config = dict(
    hidden_act='tanh_gelu',
    norm='layernorm',
    beta1=0.95,
    max_seq_len=1024,
)
MLP neurons of a small language model. Each row is named by its layer, matrix (up: input weights; down: output weights) and neuron, and shows model dimensions 0-127. Each number is 500 + 40 x the weight over its row's rms, rounded and kept within 0 to 999. Numbers have three digits each.
After each neuron's rows, "fires after" lists the tokens most often just before its 100 highest values on Wikipedia text that the model never trained on.

L8.up1015:485559451454523524514507576524472533455485508517428514494471583420512566465561523484511492458449520529431466499529530539577513533523520510495493520466532465466511556530508527507597514476535559496479541491371543468516478541516410486474470486498583546518511533476508474525492498604514469502530501443514482480418469493458520467447521533502442540488527449495505510490462505474426510509521
L8.down1015:503520496503400501552412540523508436560530498466549528546529542499450478493436500502445501518502511522442532553547538530446489529478479551486491430543455482576526573434525533472489505447436488526444451501561452492471498513467519471473444523520458503494500516448530495479440503550492457464504560513514495513565477529477391468554506547525546448539522514493476480476516541566484522535491
fires after: " C", " c", " B", " G", "c", " b"

L6.up70:530510530472547507523508521494471618522469484421538438496501478461432506493525573513475527460516502487479541423492462563548508559511502497496518493472509561498490426492519571470466471471554560484548450441550543573455474512524482466478540517453474495434459588589674488482447507532458513482533507535508537555548519466504416493461483513441445538464454502509405442528505476501495500480470
L6.down70:479496478479508533491504516500507536452470536498534496458487479585426571503509401459438465489531434479526487482391464478534464483513468505534457400483560470474599536479538484515489480449534468491584472465510561461474487440549463534528483468551500511512494522518535462497442507516504482509601555461442476553459472514502503514518474505535523437541476404561509509535516496541524548509463
fires after: " E", " 19", "ce", " (19"

L9.up223:516504508499523392537456527491470500498584531488503500546527480458531491429517455502446530503496504497476412514511490495497422524483519501543557495526530483517508532448505574479493459459535550565493551468469510482529437475407537466513517439466526563419512431521526527530511481574529489455525479526484486465557517435477532465508500466502444519474543544476565535517482443428550480480506
L9.down223:510510596541532543486505508482393512450510520525463504562487481520483465478554553556475545418519455487485479521544539528500523523525490522492506424456453452560516509475479533478526536513419494518505511551507511532505518537470463512460520492452530505505443511470530474475536578548471452405542518448457520503463491467479500478501493510392564537449492477559533540542429520493533445509461
fires after: " an", " in", " K", " C", " An", " c"

L9.up409:550533485514547440489449495539504493470577520477442530442497518495468482481576382482455574471559487503482516461522416415529529440473485440473442497459469504455554529486491540512538489498541465525415509541513519459469528540482523512515477483466595557571535469484515489509467517575527467577467563512452505466505463544507552509492462523548436565518521521443470510569484479451466524478544
L9.down409:546427497472508457522506558545421506472448445461463467529467503523462462470494535461493489437422443509488494580456552524473528528456504563474550394545538542502521448539513528455508505504487544534479524522485444462548514519464532580466487508504486416533542494436530450489479501516459570504530510446450575519541510493510433466501543549478577570582565438518542484480468516482480571521530
fires after: " C", " c", "er", "-", " G"

L2.up350:508552451462515473536500536490463500462560544451510453492514519542554471469534484500503511485458538430490491481539473570538420525464547519429493500546458521563520539450439463565522474530510546416537469490509511498480476455475504503422467460529489462460457447458495509517481475536535492570477526480484492567500489475514484407456570536532499502469438496528513487496583544489499469492571
L2.down350:506573522500426497525454464531490472519512477516471457605469531530499551434506596515498500511476509511520574566552487536508493494454514461506499556496515444480545411494462491571458491491502504489505562534547487499514498477536599449497531516565542543465453428455499544476481450427491586446477468441521399494502465498538421409552556486435525429506527522556569479452474422440488504485493
fires after: " ", " the", "c"

L5.up941:565547517445467511522496479457530497389526515550595485467493569472534422481491601496460538482405547548456429517487518522482469516551480489547466469559494480539487509483475439518493499515509576444517470505449470560495509447446472414436521499525533458555491513492483453485428489556547515506453504491525586533475483533531495474420547464522496541543462502467503494563520489478487529471485
L5.down941:456438529539461495507489484531540502519478503442585480496456507448492540485502464546418526422547448486524537511551429490518562480396479598496498432489567475432442406513500513476525478538556475467557492514471490473533471543506510526502515530490462510473438504535495516470448433511534476525591446484488481508508437468419450487474561399436547469458534495541471498482472482521497506463535
fires after: " the", " a", " an"

L6.up684:502571498518478437514441516522571511518533472549431499501529461579572511507526411463462482514482523490519474526527476550512501461442582513468545479474527540505493561527547523529532567477535469473509480534533568497540553479436556517408431472507485459454415472530482514533429600529513479566554475486535520519477476496485548478495503448529490415471451438554521480403430512563543474501537
L6.down684:612517498531497484492518495543476528488500548532490519507500480542511544492486483417481485464475489565518558524447516446505468549543534512440529509476542533554462489526450528504537567539441507432562535495545461529504518470548444485450463490510347558430485468473462512537455492499509528504469475528473445503472451467520561497495505459496444500539521514468548536478510518519481506569411
fires after: " T", " ", " D", " d", " C", " w"

L7.up934:542425532574506519465442424588527509523532510470493497500483470574543483497430485490441406479505474524552518492529552515457539529497601447522430483515544526508478480512468506464481471510515450504428477452525467523522579503496551476561550534559464495504490547508523533536469544492507549506449472439435538482430492441528539467530547437496467521461451560567509500544430517524517445507519
L7.down934:540490530531475448513496502487557433528442502518444492501447503517512445493464506453442428502533486492506549449496552480534558485485509552538534502503553490526464511487456474441491531459548532590458499577543561581474533530528499518452449533498431478503545452520456528561448456468520512441527487500438432499529438492492491521453470479554494522482495529428516479506517539490481521531491
fires after: " w", "w", " ", "ot", " W"

L7.up943:490501502467568479477425555438522615488507530450504549516506506538529563530493493510457471516463536488424530421502427494453487472511507493530523539529406571445501502500446516519519478504502480527469464486521501456550515546531488503456527505495491557496463449451532553548444460529530502514519530519496504376492544484553505494472529511514476515483525477504541544466455567497466438558458
L7.down943:493461523549492515482422522486593507476482407478513534490471542507451536383457452466521458480517501466531487513521523539475600421503500491506479472483484533453525486501466428579539454461516507505527526478438448500504539495503461525501540607501485582470531410568459461520483497559425464469507491579568440517429535519559519456581520505453522515553471514567557465470465475507493505550531
fires after: " ", " T", "\n"

L5.up252:512490517521442527556526497484488566500427429488480494517462450564481456517558462430524597499492524500565552493446476487469482458496477491549439509466513527534568473441520468508547419471494541488462486464469470547451554490480520500587506485485527524484575506506559518486515547505487488489496560510453524400523451498489437466573524467524454473479502526502513468468504442449461539503502
L5.down252:525501480488508530483483501486515525574566571494510529483491497505450517482499462490537548522526541478539527467558418524509538535459563520461535512523472377484520502481539498495516483442470464491536478474495501489449451540451510439439496520486499524503543597470468465513542543511432474419440419525514495470442562536435483468500532548503511539492527447470418498539520571507520520522441
fires after: "s", "c", "t", "20", "g"

L5.up447:513532474484463436507495510478465500509511469549516544498521558452476480500475487444527576501456535510511535535476517544485533496488484493521440485387508485480492544509500603518479486511568476466511614468510518474497555544547410503418482503503546601572463459472534477495480585585492487498519527503515482514566484500475471499505477460501483529476483450485536458460500531537510512523540
L5.down447:488452516511553511470535512467556509498453536550492508421534483522514509507479459476505488469537503493535378549455535455491555518455461478496514511496506486580499475458533464458497509473501510505589498543543546496559521532558556539506507517631474488455503418480488518491597486436510444504521515449501478537528514480503523439535495465556586499513524530438439454506531521528504540606490
fires after: "s", "c", "ed", "oc", "iv"

L6.up252:510501471508521421527513447488554603447474487470456536503556518503450569523486486515493508441448513501470473518623489509537497546513497541577492544461542454508543507512417486499501529508440458505541492518524487460497553528495489445449475491473436491509633501520544555498521564541458494578453548531550459539485484576488530562450587502461414460531455494503473448466440471490530487499459
L6.down252:468521520495537534482526529513532521494486468515544465522488499509451503478475576537521468546543534553426557472488518446502555480537477604500528525495484515478512526491491469468527536532485575451514509486506583452478538539586503510442469506473501484489437477534567517487463460441487500438465502530453475439514489481595484477540464493436384559538464646472487535562486518534531523433449
fires after: " de", " De", "al", " Sa"

L8.up151:505520552508510536456449517462476482527506484548465398497538522494483488461492493489500521413460492565468470503451477534449451435529486533472508532514496463534461434521476481486443553514509459534467556477525475463566528463462477523540542509499435490451508490529573425508406506494470550468523482571571561515602500451574541449518516454529471551502507493477537541499487511512560523571507
L8.down151:465503471492465509496483528509587496516578492503559563525554530514472566431543513458520540543550493484426495510458458521486477468533455528445521481457556472513474422477496486468506542482507430496472396455422526520468539502505476466511489566497477489413551427536474483473526577526403531505484484517539444560480505480458502459478544517450459504531546445517509477437468504530476494533496
fires after: " ", "s", "red", "vi", "es"

L6.up413:536553566495578447574525514447529490433548429439537497457456466431565518440489544486410471463486526453542486522481525422531502474585494436481459545497472501505424466479460522480555476465487526429468475573478516480518505465508489541433501511571527517476529545475472529516468526527559477545506513501579530494490472498495480522562565503449484573536477502485582519457465564523535505513464
L6.down413:458522518517542488501505607478509504538502514464498485405554509517455465426492501475468512510481494508511617516529518451493473462515487517426484447486552509533453456444471495550528508486503524436459469508561480494592568473543563522518548473492412530474470478526489477483497554545411488528489463539560461572416481528462495468553522476408444453541509468482544494494574512555483491482548
fires after: " ", " the", " C", " M", " p", " c"

L6.up418:512601534462547427468530436528592484477500482523500482532485565515572571515488492476536564476473560507453542515533535560498436598567514520455517518455487459514511489502459485457446514530513427546504482476482500495466467457492486515459525489460539466520552416572490511556497539507419485476526461454527448450513509555521408477491451465528488488581494494513473441507437538520478522467433
L6.down418:489524511524523544487523543586502475538476518561501524493498447465449479545489526452467461609490524504540474492441466473529547483555490532433494415481451454524453427486586535503497549552405481468489519543538429506537504554547486510529492512572603512497374428492489501433536502520538461538479491495450523514545444433521490499505464462489496509427533543444480553513472522566418506551554
fires after: " De", "c", " de", "s", "D"

L5.up1006:529539508558466491509529506507515570542538533444467545484429461486478528493495534522496582461499430473514417512509512500513546548452485586545423590443531472576452483539536526447498504487500473453527444402518440520513520503498468548493525502500538456453499553508532493412494490543538469465520512447432475486529489461487495475576518598475502493495517555567556460588531484566498435432533
L5.down1006:422514531534591604480521514537532562442525482487521495504529452567469446478520404445496529514471505504490578500498449469494479468407527548436474522452550511484512420503513455514491458496474471455592456547418417553496475530503474492456530502569487507507513502521522502471480527486576468495517575497466522482501486499454483481479500497488513478555491503503485561497535515487521548464525
fires after: " 19", " at", " of", "mp"

L6.up1058:498522529482496519561555536579491518490480589442479490482466468570479465485519536504453591531525502496513520462561513454507466526491500574499461513486501556572586481463480457516501383484515505464442447474430529559467470495472482466480503554402486523502412459579550412464516495573541430483558539504403503509502538551483508494505530532542452482459486537509481459501514425511522545545536
L6.down1058:461461543534516561454469494537513523526454494458560494518546519547482512539584432430508507558511471506562558513450480457498502509467543530479496508495536503488552521470526486470585461594488462362531520555501473493497538529447424455457525497532518513427425542527510511451529479467464435376529497486463479515500523498565475449541519482469500493544547502539470477531526523486483575526496
fires after: "20", " 19", " 18"

L8.up782:502538545472549462526506404436501504518478537456557496538510493470503444478452532522442554513516548500453475473485508492507482547519476435481467459430484480547538468516487399507569497524458573435488442495471512505521529502472507542500438454595441528485467469506544449532446462515516449498523523495545553509456500558529515488448554493488484572562416461525460523470577519520454463484459
L8.down782:529464421505488579473480544541559477493487487528494489466486463534498562530509485474580523484521472513543559515545492538457549451528480513501544507544521504467463518554467555491414505438559443488477528528553459544532482483473514457522533504447497550477544530486486536501556610484548527483517438484513446495548511510521464523550423483426472457461521512470572453481459467457526536471461
fires after: " |", " the", ":", " a", " ", " with"

L9.up156:504404565529459459561483567423565491494488556481470542521559510461446517526606459456469484524491538483471524473520475542432478480498555464508444477502501567519525493449476520478474499444519475515511532495436551552476504473470507500469486532463492528507488432521494447616503486601526550433435537566477507482456562377484509439517524459509490522542541468490553530465511501471543468495442
L9.down156:469536473528540502539527605500507435531456481509518528510428494478525489529561492444568471446531497465512449492523488509435471441549470520510513495527525448541548517555462470442486454488541471482492515473479503572515488504481504535439489556514440512481559422555525333518485498516501460462485461557472515433487457449560441526468557497460439475511478480556570536504481535564464457426544
fires after: " ", " of", " |", "-", " and"

L5.up768:510551551509548497570480523461473537513455550528503483532501466564557459466538465465545463481509539435553488430443461466412471463499488514563483570498435469508506515539551497576522515465628419556471510575472471470567457536498561526483536498452511590497433529493493445564517493469568470492556520499448506502503471557486476485499489487508459482586450541538538498526498556429470427550510
L5.down768:445467457466489551541402470519515479445457479504482494436470561514512497476458555532478471462558511481468488536472473511521494492536454454508548528512489529559509546514479499532476539452418488446514434486525473531574492482417494513480548524456544520482537467488559427451451447482474493534506481599579428564462544559480537465532471464573529426510514515529513543485490491563509512542539
fires after: " T", " J", " K", "T", " S", "t"

L8.up585:506470462509568520504487548432503490469533494520530483435505535505590446483440523544480509505473555457524473524494479499568489530534530421412537480479468558520481533477546558527571456567562492464518439470493439500456468446500519485475511490517527488534433461529506538521449500527510452495500551537487567501455476481461383532499567513487537486509496508485521544515484523449498571409493
L8.down585:524499502509500560478490482540493508515414533520465484477446521488512451488526586506495489522513476510446561495560543525546436497525518530489550487473554506505504511454521466449384463502491553469603452415496491499531470452569485492479498518542444523561509500517530462408502434482554490569466455479536535549527521568496442440530450457558498485435449581505527519495465480464539522482507
fires after: " |", "'", " the", "s", " as", "p"